config.yaml
num_hidden_layers: 12
hidden_size: 192
num_attention_heads: 6
num_key_value_heads: 1
head_dim: 32
intermediate_size: 512
vocab_size: 798
hidden_act: "swiglu"
norm: "rmsnorm"
norm_place: "pre"
norm_eps: 1e-05
positions: "rope"
rope_theta: 10000.0
rope_fraction: 1.0
qk_norm: true
attn_scale: 0.177
bias: "none"
tie_word_embeddings: false
parallel_block: false
extras: ["capped logits"]
init: "uniform"
init_std_qkv: 0.0257
init_std_o: 0.0
init_std_up: 0.0257
init_std_down: 0.0
optimizer: "muon_variant"
learning_rate: 0.00477
beta1: 0.95
weight_decay: 0.049
lr_head: 0.00496
max_grad_norm: 1.0
warmup_steps: 136
schedule: "wsd"
decay_fraction: 1.0
decay_shape: "linear"
final_lr_fraction: 0.0
batch_tokens: 32768
max_seq_len: 512
doc_mask: true
train_tokens: 130400000
max_steps: 3980
dataset: "wikipedia_en"
MLP neurons of a small language model. Each row is named by its layer, matrix (gate and up: input weights; down: output weights) and neuron, and shows model dimensions 0-127. Each number is 128 + 24 x the weight over its row's rms, rounded and kept within 0 to 255. A neuron's up and down rows have the sign that makes its largest values positive.
After each neuron's rows, "fires in" lists the words (lower case) most often at its 100 highest values on Wikipedia text that the model never trained on; "fires after" lists the tokens most often just before its 100 highest values on Wikipedia text that the model never trained on. A number after a token or word is its count.

L4.gate340 [134 104 115 162 176  84 117 121 118 159 161 141 146 143 111 100 159  86 148  88  69 124 106 129 135 114  72  94 109 142  97 104 141 135 141  66 104 132 121 113 137 149 117 146 132 102 118 127 140 162 117  81  84 131 127 128 125 108 126 103 151 153 137 107 119 113 105 127 149 146  85 168 150 122 138 104 134 156 131 143 125  87 104 110 170 173 145 135 116  79 143 153 116  94 132 136 123 125 157 128 127 125 149 140  60 124 124 122  80  78 141 119 134  95 112 149 125 113 148 119 131 152 119 125 135 158 136 115]
L4.up340 [112 116 145 150 124 153  71 136 104 123 173 105 138 113 150 115 115 109 128 117 128 128 115  86 107 130 147 112 137 144 126 160 164 133 130 111 148 138 106 107 132 103 118 164 180 124  93 213 107 109 127 112 129 143 172 119 137 114 102 139 147 120  88 107 104 189 126 107  83 135 153 118 113 158 117 132 136 126 119  91 108 140  97 140 108 131 125 156 140 120  71 143 129 149 142 131 131 144  72 156 135 127 117 110 143 133 127 164 101  90 127 142 158 149 100 147 115 119 121 112 136 155 170  92 117 133 156 157]
L4.down340 [116 137 136  72 140 138 119  88 117 127 144 117  93  92 120 124 131 107 113  90 162 120 137 135 129  92 126 116  73 118 105  73 126 145 122  83 105  93 131 198 115 157 113 168 118 126  98  89 142 116 202 113 127 135 131 153 107 103 128 142 101 155  91 132 120  95 149 127 122 142 120 159 115 112 141 110 136 134 167 133 143 150 126 103 158 132 145 161 109  93 138 137  80 116 129 143 129 113 111 139 104 122  71  93  95 148 124 130 138 120 124 147  93 102 130 143 129 145 156 172 119 130 165 134 193 147 117  94]
fires in: "have" 25, "over" 24, "than" 10, "although" 4
fires after: "v" 63, "u" 22, "h" 10

L7.gate121 [ 71 136 118 149 148 139 131 135 134 169 173 114 132 134 129 123 122 120 115 102  99 103 114 112 128 144 134 117 129 128 123 154 127 160  98 156 103 131 119 124 126 121 127 132 129 178 107  58 130 129 131 132 132  96 147 119  87 145 157 166  85 119 125 109 111 114 123 115 127  93 112 161 123 113 138 127 171 120 141 142  96 128 124 145 112 127 154 137 161 159 141 124 167 117 140 195 133 132 180 114 136 112 122  88 102 127 123 130 123 111 142 153  60  91 154 137 172 117 111 122 122  95 131 153 151 139 110 115]
L7.up121 [126 118 161 161 147 135 163 111 130 187 130 136 102 158 114 110 130 104  97 121 124 126 117 124  81 136 151 126 103 119 133 123 142 143 137 170 141 156 127 134 172 129  96 134 116  93 161 128 125 152 112  84 123 133 127 101 122 146 147 163 137 121 109 140  80 115 145 142 121 149 183 108  95 143 133 143 128 140 106 121 126 141 111 112 179 159 110 127  97 123 125 135 107 141 171 108 145 126 161 136 112 141  87 107  97 121 153  98 120 157 147 130 151 121 137 167 132 116 164 139 102 126 117 152 173  92 140 131]
L7.down121 [120  95 125 113 153 123 132 164 154 164 121 146 125 159 153 151  59 126 134 100 125 118  81  97 126 151  76 117 114 122 119  87 129 107 133  93 138 153 123 128 130 138 112 104 121 144 155 129 137 117 146 112 109 110 135 112 121 154 119 127 115 113 121 148 137 118  90  96  93 130 129 141  86  81 121 161 142 141  97 102 153 127 121 131 169  98 109  98 115 152  85  82 104 121 111 119 143 114 147 161 102  89 126 123 130 160 110 124  98 162 106 145 122 141  94  91  94 130 148  97 123  85 140 128 110 140 130 135]
fires in: "has" 28, "with" 21, "have" 16, "they" 7, "this" 5, "where" 4
fires after: "a" 28, "it" 22, "is" 16, "v" 16, " the" 7, "h" 5

L2.gate166 [114 107 109 103 155 132  98 147 134 123 113  81 150 147 159 170  82 114 155 133 116 127 139 122 156 119 133 101 148 151 144 158 127 169 139 136 116 139  86 104 126  94 134 189 108 139 126 139 161 120 157 115 149 123 123 148  78 127 121 129 160 117 132 128 133  94 109  78 122 129 140 118 111 138 132 123 118 167 131  93 134 172 125 136 112 138 109 160 119  93 106 125 157 114 138  93 116 102  99 163 157 184 143 134 156 191 112  96 141 149 124 168  62 120 148 143 126  94 151 119 195 154 109 123 115 110  93 110]
L2.up166 [124 102  88 133 177 141  97 136 114 110 176 111 122 144 140 125 112 106 154 104 119 140 152 145 146 132 133 158  60 147 115 111 175 113 118 111 113 150 103 108 107 126 110 164 155 111 110 124 137 108 138 142 132 149 167 126 113 142 103 169 113  98  92  86 120  60 140 134 123 170 140 137 118 128 135 134  77 102 102 113 158 110 116 127 146 118 125 125 111 143 113 145 145 150 183 150 164 111 110 134 127 131 186  83 146 172 140 136 117 139 147 128 169 138 150 129 130 133 118 116 132 126 122 159 152  96 105 121]
L2.down166 [103 101 122 131 127 118 123 194 125  94 102 131 146  83 147 114 114 114 113 135 139 145 115 124  99 111 116 138  88 155 145 138 158 142 150 113 110 147  90 151 149 115 148 110 159 150 110 113 154 114  83 104 148 125 112 177 106  91 106 122 136 126 104 142 104  91 120 124  81 146  86 121 140  94  94 129 145 132  99 134 140 126 126  72  80 111 139 105 118  92 157  89 162 169 113  86 102 116 104  93 182 112 162 158 102 136 104 126 164 146 111 132  97 169 187 154  87 126 118 142 127 115 116 140 103 118  95 146]
fires in: "two" 27, "record" 13, "coach" 6, "according" 5, "records" 5, "recording" 4
fires after: "c" 33, " t" 33, "a" 9, "C" 7, " o" 4, "l" 4

L4.gate235 [139  87 141 121 162 135 134 117  73  95  75 145 137 118 141 140 167  78 168  97 105 162  90 166  88 139  92 104 135  90 104 164 183 121 154 114 130 176  91 121 161  98  79 161 152 167 150 158 133 131 128 139  88 145 134 108  69 129 151 155  73 135 162  94 116 120 137 165 169  96 113 120 125 122  80  86 113 119 118 118 124 128 141 163 144  95  82 117 124 140 157 144 145  89 153 152  98 160 117 131 145 130 113 119 111 122 112 111 112 142 123  99 136  94 156 125 141  96 116 146 143 111 125 125 132 139 136 118]
L4.up235 [104 147 121 156 119 125 106 104 141 119 116 115  92 122 100  98 149 128 149 134 110  98  72 131 133 134  97 121 161 168 129 100 103 183 129 102 117  78 138 184 165 127 145 144 121 133 135 140 112 119  88 126 128 114 122 165 118 171 140  81 132 112 119 128  90  79 158 141 126 137 139 125 122 129 129 148 149 116 141 117  96 102 105 145 179 142 136 111 123  92 109 155 120 115  80 158 111 110  81 107 165 148 125 127 120 123 117 120 142 124 120 154 142 108 163 118 155 158 107 101 106 129 153 136 117 122 139 119]
L4.down235 [170 129 152 113 125 149 120 126 157 114 105 146 136 170 118 144 130 102 104 125  97 141 137 162 137  88 129 115 120 115  85 125 140 107  87 143 148 125 142  91  88 121  93 110 142 107 139 148 163 132 119 135 158 135 128 151  84 117 154 121 138 143 104  80 103 113 152 159 128  84 113  93 148 119 100  74 179 137 115 125 119 133  95 142 107  67  88  81 160 101 139 133 116 129 121 116  92 131 138 149  94 144 127 129 140 137 145 123  87 158 136 143 108 120 145  98 151 158 140 146 191 163  79 107 144 132 165 122]
fires in: "were" 55, "are" 39, "area" 4
fires after: "er" 55, "r" 45

L2.gate507 [134  97 112 134 128 150 110 133  98 105 141 156 146 136 150 120 132 168 139 114  82 169 156  73  97 119 114 125 108  95 135 138 115 161 115  85 162 128 146 136 113 174 107 154 129 138 108 120 171 127 120 139 155 126 102 130 114 129 171 107 169 147  96 119 123 155 136 101  91 148 123 111 130 117 135 157 116 110 142 130 133 129 157 170  94 116 110 113 169  91 124 123 132 117 148 152  93 140 168 167 135 135  89 154 135 115 160 130 165 127 181 151 151 158  99 101 115 120 143 121 100 172 145 187 152 131 153 145]
L2.up507 [153 155 129 107  86  99 120  89  96  93 132 170 111 176 113 125 163 133 155 123 105 143 145 156 140 133 143 130  99 116 126 117 165  85 148 128 135  86 153 114 165 129 113 156 123 147 133 149 138 161 153 124 121 125 145 113 113 128 145 132 136 129 107 101 143 111  85 142 103 174 102 159 151 140 125 138  92  99 149 111 123 145 159 130  98 171 100 123 108 135 120  88 141 124 138 127 117 162 141 165 114 163  96 136 130 117 133 168 122  95 178 171 157 125 131 105 128 124  97 136  90 105 134 123  82 147 132 131]
L2.down507 [160 119 140 148 124 132 142 131 112 176 119 148 191  87 153  88 124 137 121 123  91 112 129 137 110  97 151 137 147  85 172 155 171 107 125 115 111 129 118 141  91 120 116 164 100 145 139 106 118 108 113 117 118 122 190 134 120 110 156 165 141 126 122  99 137 133 120 129 177 124 134 132 137 127 116 106 107 161 153 153 162 125 127 105 119 135 152 102 120 148 183 119 157 156 120  91  93 100 132 122 100  98 140 100 134 123  97 125 157 130 141 139 121  87 116 131 112 154 140 153 109 115 116 152 165 100 130 126]
fires in: "it" 45, "its" 37, "with" 8
fires after: " " 83, " w" 10

L7.gate114 [122 144 112 115 122 142  96  90  88 124 160 115  92 120 131 112  70 138 113 127 143 145 121 137  73  73 146  82 139 112 151 134 113  98 165 151 116 106  99 128 169 124 104 134 126 130 107 112 106 150  93 161 111 152 157 101 150  87 134  69 148 128 138 129 133 120 111 138 115 128 138 138  97 140 187 178 126 164 116 151 133 135 159 115  98 114 153 141 161 109 113 111 122 193 163 126 118 116 190 133 159 127  98 143 127 130 143 123  85 157 114 201 106 137 105 133 116 132 139 123 123 135 115 123 135 115 132 149]
L7.up114 [146 146 107 109 135 122  97  97 110  60 165 105 102 165  84 114  85 136 116 164 118 119 157  97  92 114 117 130 129 132 141 103 111  97 148 151 129 109 138  95 113 148 116 126 150 135 104 147 108 107 119 132 109 117 143 128 154  92 153 157 190 166 101 132 147 132 117 182 145  97 185 147 135 131 146 119 116 100 170 143 165 111 140 133 104 158 149 146 149 108 132 127 103 139 123 141 128 154 129 138 111 122  81 121  88 118 130 185 110 136 141 109 123 111 145 108 128 106 102 147  97 157 161 116 123 124 129 156]
L7.down114 [ 93 123  91  88 141 108 116  69  97 136 138 104 116 122 128 125 166 109  74 106  90 121 152 115 102 102 134 144 146 122 119 114 119 150 110 140 127  97 105 148 106 116 131 168 121 137 135 131 118 133 154 124  87 127 135 116 158 134 129 112 156 156 118 110 139 120 163  76  96 134 107 163 122  91 133 163 108 104  79 143 105 152 144 124 141 140 158  98 122 161 166 154 153 166 125 107 103 112 170 168  78 148  89 143 124 127 132  89 117 122 117 120 109 149 129  98 168 136 138 112 132 131  97  98 116 142 131  92]
fires in: "with" 67, "method" 6, "et" 4
fires after: " w" 70, "e" 22

L6.gate83 [111 118 139 173 139 172 110 110 150 121 139 145 133 112 140  89 128 124 136 148 167 135 128  85 136 138 156 141 168 127 128 141 110 144 126 115 133 121 114 138 101 120  79 117 127 114  84 134 115 121 112 125 109  96  56 157  95 123 144 135 156 112 137 118 157 114 138  98 160 157 150 125 105 135 116  76  93 135 117 142 106 129 112 157 144 119 136 144 145 158 172 146 141 160 138 123  84 164 160 152 127 170  88 118 115 161 164 133 155 125 109 155  94  90 168 156  92 119 139  89 116 140 109 177 143 161 101  96]
L6.up83 [151 137 141 151 105 119 104  98 109 162 132 157 155 124  93 127 134 143 171 126 126 122 163  96 158  89 174  99 133 130 142 125 158 141 158 164 134 172 136 150  76 176 117 102  87 165 119 126  86 122 108 130 124 121 113  97 127 129 133 129  86 112 148 134 100 109 142 108 116 116 113  84 142 128 147 109 111 108 168  90 141  83 128 116 128 140 124 107 106  97 143 111 148 142 104 128 103 145 132 138 115 112 136 126 121 125  97  79 110 142 125 121 114 108 121 134 126  95  92 118  86 107 155 144  74 138 144 106]
L6.down83 [149 147 147 150  81  90 104 107 118 124 134 103 129  92 149  71 102 119 110 141 116 112 121 111 127 162 136 113 164 157 122 115  90  84 162 153 137 126 152 151 105 138 146 133 110 153  77 135  87 153 133 141 116 144 117 149 110 153 117  93 149 129 101 106 147 139 134 139 159 136 123 151 129 125 133 141 123 162 148 155 147  97 123 100 130 161 103 137 136 140 142 127 150 169 132 110 116  97 152 146  96 158 160 172 119 159  77 121 132 106  80 190 113 155 147 128 102 127 103 135 119 104 101 180 123 183 136 122]
fires in: "it" 55, "which" 27, "its" 9, "that" 8
fires after: " " 33, "I" 30, "c" 27, "h" 8

L7.gate504 [150 134 112 131  91 171 112 137 131 121 104 119 154  71 171 134 165 135 123 157 137 147 124 105 116 120 129 122 168 141 149 115 100 123  93 117 153 159 113 148 152 184 163  95 126 113 184 111 110 102 114 103 106 145 115 103 155 126 140 135  95 146 119 118 137 122 120 144  91 146 114 134  88 100 128  97  94  86 104  82  98 133  97 124 156 168  85 125 128 110 124 135 120 127 137 133 104 125 117 182  99  88 127 148 127  91  79 116 104 109 128 144 120 112 120 102 110 110 146 133 107 152 117 126 173 150 114 126]
L7.up504 [110 164 129 115 114 132 117 143 105 148 126 142 112 132 154 146 153 115 134 142 135 154 149 152 150 127 127 150 149  77  99 130 112 132 134 130 118 136 164 164 105  90 120 111 105 135 107 139 122 106 121 146 137 160 104  82 126 132 125 147  95 109 123 110 107 107  84 121 129 134 131 127 156 150 180 130 168 112 141  85 122 134 138 104 103 137 107 188 145 102 137 198 189 140 170 106 115 180 103 135 120 130 141 107 159 145 156 136 103 176 122 158 163 141  96 123 153 133  86 132 127 128 140 114 139 133  99 137]
L7.down504 [146 129 128 150  99 138  62 156 113 140 160  77 112 100 137 124 128  75 126  96 125 156  92 144  77 148 138 130  84 134 138  94 129 120 130 121 115 112 140 123 135 162 107 118  94 138 149 156  90 122 129 173 151 141 130 120 119 164 102 191 145 112 118 111 105 124 147 103 119 109 128 140 132 121 135 140 126 125 149 106  91 113 104 108  91 127  98 145 143 123 137 133 101 143 149 130  94 105 107 141 154 126 141  83 157 129 160  76 133 123  98 140 110 116  96 133 117 129  84 169 101 104  71 111 169 113 120 156]
fires in: "the" 87, "km" 7
fires after: "in" 45, "t" 37, " " 9, "n" 6

L2.gate319 [130 149 117 130 143  91 101 113 164 109 113 159 132 119 113  84 101 116 131 119  93 127 127  94 134 157 127 126 103 111 133 118 195 172 119 138 110 137 129 114 156 110  82 153 117 153 128 111 144 132 102 164 114  60 132 153 113 122 121 106  96 133 146 124 129 144 163 165  73  96 118  95 140 149 112 105 135 104 129 146 131 112 149 148 113 159 159 141 122 140 100 111 169 130 203 147 167 172 110 133  95 123 120 115 121  95 101  73 145 129 122 115 123 136 135 133 110 139  97 166 146 125  70 155 136 121 165  87]
L2.up319 [144 136 151 117 116 158 160 123  95 124  71 143  99 142 129 138 100 129 119 148 105 132 162 116 182 168 119 111 101 127 114 165 123 108 141 115 127 122 154 129 131 137 153 142 163 147  92 131  92 163 149 117 107 136 135  98 107  77 122 101 107 152 110 152 165 146 155  85 125 122 158 153 177  97 140 148 116 136 121 116 117 149 124 121 133 138  88 110 142 145 137 139 147 121 107 147  96 190 164 120  72 119 106 130 133 152 159  67 111 145 155 130 139  93 138 107 146 126 164 110 150 107 135 126 118 197  77 164]
L2.down319 [145 159 153  95 119 157  92 142 134 114 124 135 100 115 116 113 107 109 114 177 113 150 174 132 132 129 133 138 147 103 162 146 144 154  93  91 118 163 121 120 126 147 121 132 111 156 100 142 141 169 131 117 128 132 120 131 113 133 112 161 118 153 139 154 108 120 118 182 129 126  81 129 104 134 146 185 146 135 153 163 119  85  94 128 124 174 137 154 126 138 137 139 151 152 111 121  90  79 113 114 146 146 111  93 147 120 123  94 117 132 112 164 112 122 176 179 123  85 137 136 131 135 129 123 156 120 129  85]
fires in: "it" 39, "its" 32, "edited" 4
fires after: " " 73, "ed" 10, "d" 7

L4.gate143 [119 111 124 132 184 156 139  95  74 100 170 136  92 122 129 107 131  91 146 106 151 148 119 154 154 105 111  76  79 147 120  79 105 121 115 132  96 117 159 107 130  82 140 118 126 131  90 145 115  77 105 175 142 135 134  97 110 151 103 118 118 122 136 128 130 193 176 177 118 144 109 156 145 113 117 126 115 145 110 118 122 102 106 157 115 121 118 107 123 117 162 157 126 169 110 119 100 113 114 113 166 103 106 120 126  87 134 128 143 119 119 151 110 105 147 111 137  97 153 141 124 126 131 133 135 146 139 161]
L4.up143 [ 95 143 164 121 142 120 111 104 173 163 147 145 170 152 134 127 119 107 109 108  83 121 152 122 163 138 124 114  97  89  70 124 130 154  94 121 139 118 150 101 128  98 104 150 114 100 110 160 113 133 118 168 114 148 136 114 107 149 140 196 164  82 115 153 124 153 133 111 131 124  99 160  86 137 140 125 118 159 113 120 143 161 121 144 153 111 136 104 145 141 126 130 126  84 138 129 123 105 110 109 154 106  71 147 133 140 153 118 118 127 136 127 139 119 126 115 144 124 143 142  99 135 148 128 102 154 125 130]
L4.down143 [103 106 127  90 140  95 116  70 112 146 132 131 131 115 103 114 146  85 135 120 100 147  92 131 117 122  84 160 134 115 123 138 185  93  98 104 162 165 121 170 169 102 128 143 150 144 105 159 141 129 130 124 133 178 151 122 100 122 165 161 164 173 122  96  77  96 106 129 119 124 126 170 116  97 148 129  81 112 120 153 151 103 144  84 132 130 152 127  81 117  92 122 138  87  99 171 138 129 132 136 145 152 140  84 126 100 125 157 118 117 116 123 168 144  96 113 136 158 104  85 139 102 132 139 130 152 161 129]
fires in: "had" 47, "has" 28, "have" 25
fires after: "a" 75, "v" 25

L2.gate21 [109 179 155  99 119 116 104  86  78 108 154 103  95 116 163  84 111 129 104 127 141 130  56 130 167 134 129 132 148 159 130 113 143 133 116 144 109 167 122 128 114 163 120 128 140  95 124 114 145 120 103 142 157 120 127 182 116 161 112 118 130  79 173 100  96 182 126 134 114 138 140 134 146 128 127 136 164 168 117 127 159 107 129  86 114 154 137 132 132 121 121 114  99 121 146 174 144 127 103 183 124 142 129 123 136 141 139 158 134 119 114 135 127 106 139 105 126 117 111 148 152 108 127 115 155  64 136 165]
L2.up21 [111 124 121 102  97  59 108 107 144 101 115  73 128 124 155 108 122  77 139 119  75 135 150 152 145 109  85 124  78 148 151 138 119 127 176 114 123 136 128 159 124 113 130  90 100 109 136 132  84 148 128 131  95  91 134 185 106 132 187 162 157 117 116 122 130 136 135 158 130  93 100 138 101 117 114 120 127 113 155 122 114 127 131 127 123 134 126 135 129 133 158 137 167 129 112 148 131 134 126 139 106  95 115 142 181 150  98 131 109 131 181 108  75 124 140 133  98 133 114 145 119 123 113 174 144  95 127 124]
L2.down21 [ 79 157 150 132 166  87 164 117 146 143 151 139  89 114 134 168 103 144 146 117 147 122 123 155 134 130 131 121 145 123 154 126 131 159 157 128 123 170 141 160 113  74 158 104  65 150 157 100  72 112 125 147 125 171 146 144 168 144 132  82  94 115 135 142 133 108  84 134 122 148 156 110 136 124 180  90 118 117 141  91 108 114 131 125 146 113 136 133 132 118 129 139 128 151 107 106 114 151 161 129 131 137 133 152 117 146 108 130 105 115 143 143 120 154 131 161  87 103 109 142 124 140 130 128 113 112 144 172]
fires in: "year" 21, "years" 19, "days" 9, "day" 6, "head" 5
fires after: "e" 57, "a" 36, "r" 5

L4.gate84 [137 136 150 105 124 103 157  99 107 100 123 100  68 100 126 114  94 117 143 121 101 127 126 157 135 122 106 121 101  98 125 152 111 150 141 153 149 129 113 129 138 125 124 166 136 123 163 125 136  67  77 109 161 114 104 128 107 121 104 128 141 105 126 126 113 141 129 102 106 124 130 107 181 134  81  94 182 162 119 128 113 130 133  98 112  92 122  96 135 170 115 116 131 144 126 133  74  80 134 121 131  89 110 124  88 125 104 160 154 129  70  99 119 124  92 150 123 112  97 118 130 115 151 167  98 161  98 125]
L4.up84 [139 109  97 113 119 141 145 102 114 109 113 136 121 142 144 158 141  79 131 108 102 162  98 105 159 121 132 136 122  85 156 133 133 164 147  96 144 151 141 130 144 118 109 214 158 115 137 162  92 142 104 119 104  93 122 127 125 182 111 104 126 120 155 155  69 138 118 172 158 137 168 102 146 132 156 115 125 134 128 133 114 138 136 121 110 111 119  90 104 153 114 140 146 145 154 166  72 123 104 121 138  84 125 138 154 125 126 162 121  90 111 151 109 124 133 136 101 126 144 132 124  94 103 118 188 139 116 132]
L4.down84 [102 111 100 125 162 134 141 145  94 110 126 146 111 112 118 160  94 114 144 167 123 132 131 120 162 110 140 130 136 149 145 123 166 134 105 111 114 133  98 153 115 126 112 134  96 134 103  74 165 114 100  97 121 151  82 138 115 165 116 147 119 152  86 150 120 104 152 116  96 112 104 111 112 110 125 142 128 138 119 116 130  98 124 114 157 109 126 147 152  96  93 144 169 165 116 128 151 144 141  83 182 153 106 141 145 153 116 145 123 155 147 175 111 125  96 134 142 132 153 154 100 119 118 169 167 156  88 115]
fires in: "was" 91
fires after: "a" 93

L2.gate423 [148 128 140 124  85 128 121 133 116 117 153 163 128 122 131 126 103 115 120 134 128 113 173 137 152 139  83 130 137  80 167 128  95 125 126 160 114 110 112 118 112 135 160 131 101 133 128 103 147  84 154  85 141  97 144 159 135 105 122 120 147  94 111 137 108  98 138 106 112 142 143 121 176 138 139 129 172 117 105 141 123 127 142 142 133 163 144 146 149 129 131 122 182 124 115 106 141 135 163 175  82 184  78 141 111 146 105  82 125 100 115 125 162 162  81 162 165  97 119 133 106 161 121 139  79 140 120 155]
L2.up423 [123 136  79 124 138 140 121  74 110 124  92 160 100  83 123 140 122 126 119 133 140 166 121 171 109 101 111 161 108 153 137 165 197 113 122 117 115 132 163 134 155 148 119 123 103 124 154 145 142 124 146 159 114  99 162  95 149 175 139  77 176 103 107 113 134 147 160 139 134 123 134 105 107 141 175 107  81 164 129 131 149 110 163 141 150 118  81 176 120  95  97 146 108 151  91 134 106 165 127 100 128 100 119 146 133  91 167 150 134 151 123 147  95 134 143 131  96  91 158 153 102 117 139 132 187 126 157 169]
L2.down423 [151 130 143 121 150 131 120 121 132  70 110  75  85 103 148 124 109 128 147 189 121 109 142 135 139 104 122 151  98 114 111 149 146 116 126 136 147 155 160 148 135 129 144 177 142 133 135 112 104 101 115 135 128 124 182 129 146 154 135 115 124 136 186 141 130  77 141 142 133 103 116 146 128 126 161 129 137 140  91 106 128 148 167 120 121  95 104 127 145  76 161 145 132 135 127 140 120 131 146 108  73 119 132  88 154 100 156 166 136  69  99 149 110 110 158 125  97 148 129 147 116 170 114 127 123 151 153 143]
fires in: "with" 35, "written" 7, "switzerland" 6, "lieutenant" 4
fires after: " w" 35, "an" 23, "r" 19, "w" 8, "ar" 7

L4.gate2 [ 55 142 114 123 186  97 100 142 102 185 170  90 155 119 157 154 118 153  97 142 121 109 129 177 132  94 144  82 107 123 109 176 128 131 148  96 157 130 143 130 128  86 182 137 126 116 163 157 133  72 146 145 125 144 120 116 132 124  66 155 124 126 152 101 134 136 168 130 148 139 131 158 142 117 131 153  92 157 112 104 156 159 140  88 145 145 132 133 130 100 160 162 154 130 103 160 148 130 147 105 142  86 157 151 114 120 124 155  85 135 135 142 106 146 107 132 163 148 130 124 131  91 123 125 165 154 130 114]
L4.up2 [122 160  93 139 136  85 141 143 107 158 175 154 184 128 130 177 113 165 119 145 143 155 111 152 115 136 144 132  98  95  94 141  81 107 137 111 134 130 147 119 122  54 145 128 132 143 123 145 112 112 127 137 121 181 108 118 132 130  81 117 114 135 128  95 112 122 181 115  96 126 113 171 161 120 127 133 104 157 142 106 152 142 164 104 138 165 143 134 160 144 135 179  92 162 119 131 144 168 144 153 133 106 121 153 141 121 148 164 131 112 117 163 151  80 112 114 145 124 107 103 135 146 155  82 138 166 111 133]
L4.down2 [ 98  88 159 114 150 134 114 106 107 145 112 156 128 168 137 156 124 126 103 142 156 136  96 120 132 101 114 158 118 113 123 125 109 124 135 121 130 108 120 106 133  99 111 136 148 130 107 126  91 110 141 174 125 126 115 108 135 116 116 187 110 137 173  87 123 108 128 163 140 163 157  98 135 126 121 103  93 106 113 168 115 172 126  87 167 136  89 102  93 132 150 144 113  95 101 155 140 102 119 106  84 155 107 119 131  94 148 122 126 206 107 104 125 129 110 136 109 192 135 108 145 130  80 119  78 158 138 161]
fires in: "world" 20, "work" 19, "has" 14, "like" 11, "works" 6
fires after: " w" 42, "W" 23, "a" 22, "k" 13

L9.gate413 [111  87 133 128 106 131 154 138 139 137 150 122  69 150 131 103 148 114 161 107 158 125 132  99 123 107 151 103 123 144 113  92 134 152  85 139 153 195  92  83 115  88  86 141 115 122 127 152 149  99 127 115 122 172  91 109 163 133 175  92 129 125 124 140 136 146 126 121 155 106 111 134 115  81  96 129 120 155 146 117 161 140 138 151 130 136  81 184 138  95 162 116  98 109 141 124 112 153 132 182 116 144 120 112 147 112 113 108 108 103 106 150 155 160  76 132 118 144 137 191 157 135 137 116 160 115  92 110]
L9.up413 [117 115 121 159 134 132  96 173 148 149 134  91 121 129 154 122 137 136 140  95 175 203 133 173 154 126 158 137 137 132 146 164 134 140 132 120 135 145 110 168 146 139 138 142  98 107 104 144 141 145  99  91 149 116 141 102 178 130 118 100 134 127 143 144 107 134 168 152 168 119 121 124 138 106 119 116  76 146 113 134  83 105 196 132 138 153 115 142 117 113  88 194 111  93 146  67 132  95 123 154 138 125 118 107 155 113 122 106 132 119 124 172 131 125 120  92 105 157 115 130 134 143 137 124 126 116 141 121]
L9.down413 [122 146 105 113 131 148  80 143 166  86 123 149 131 125 156 138 140 125  97 117 133 123 109 123 141 115 153 112 115  90 120 151 132 114 163 139 108 128 126 149 134 185 125 109 120 144 114 114 118 130 147 138 149 114 166 127  92 101 116 130 107 106 187 111 104  83 151 127 146 137 135 155 115  80 159 107 105 152 115  69  75 147 131 129 107 122  91 137 101 119 135 152 151 168 177 101 152 132 113 128 151 129 150 180 202 143 147  88 158 115 135 114 118 125 129 111  60 146 139 125 138 133 143 114 133  92 111 173]
fires in: "november" 25, "december" 17, "march" 15, "february" 9, "september" 9, "october" 8
fires after: "e" 30, "D" 12, " " 12, "F" 10, "M" 9, "t" 8

L4.gate104 [138 149 117 115 150 137 128  95 142 141 147 109 145 107 156  95 131 134 133 145 131 134 163 136 133  60  82 106 142 151 121 147  71 136 120 118 137 125 112  90 104 132 126 124 134 109 147 121 108 100  77 128 131 128 140 126 121 119 119 133 150 137 127 111 126 140 145 114 129 131 103 147 114 100 124 117  93 124 141 139 175 120 133 134 143 185 118 179 145 136 100 137 141 144 143 168 129 136  90 164  99 113 141 130 132 159 160 121 103 121 131 165 129  94 130 119 114 146  98 110 167 125  77 187 127 113 142 141]
L4.up104 [101 116  91 136 158 111 153 146 121 150 136 125 168 174 156 125  89 131 118 129 115 108 138  77  81 141 116 120 101 119 156 126 167 143 125 104 117 134 130 177  96 122 118 119 103 131 118 123 143 124 138 136 113 152 144 137 135 115 172 182 117 152 109 155 127 132  73  92 135 110 135 139 165 116 130 149 153  95 115 107 141 177 129 136 102  91 131  84 110 102 107 141 120 160 118 104 165  78  81 116 116 191 194 145 131  89 121 101 122 171 119  91 147  88 173 125 123 139 127 146 121  97 140  99 124  85 141 132]
L4.down104 [120 105 117 158 135 120 128 144  88 183 132 129 162 171 113 131 144 141 143 138 111 107 131 171 135 123 172 130 186 153 104 130 165 171 138  90 131 128 122 159 113 114 105  88 125  93 179 114 122 104 155 118 146 136  87 116  71 149  98 132 149 161 156 117 141 169  99  82 115 152 135  85 130 117 132 119 140 120 148 105 121 105  93 124 145 146  99 102 103 121 111 144 100 113 126 147 139  84 112  92 100 104 172 126 113 137 127 131 154 136 130  95 157 138 134  85 114 148 117 116 134 107 133 130 182 140 142 130]
fires in: "used" 19, "warped" 14, "based" 8, "led" 7, "followed" 5, "caused" 4
fires after: "s" 36, "p" 21, "w" 10, "l" 8, "e" 6, "d" 5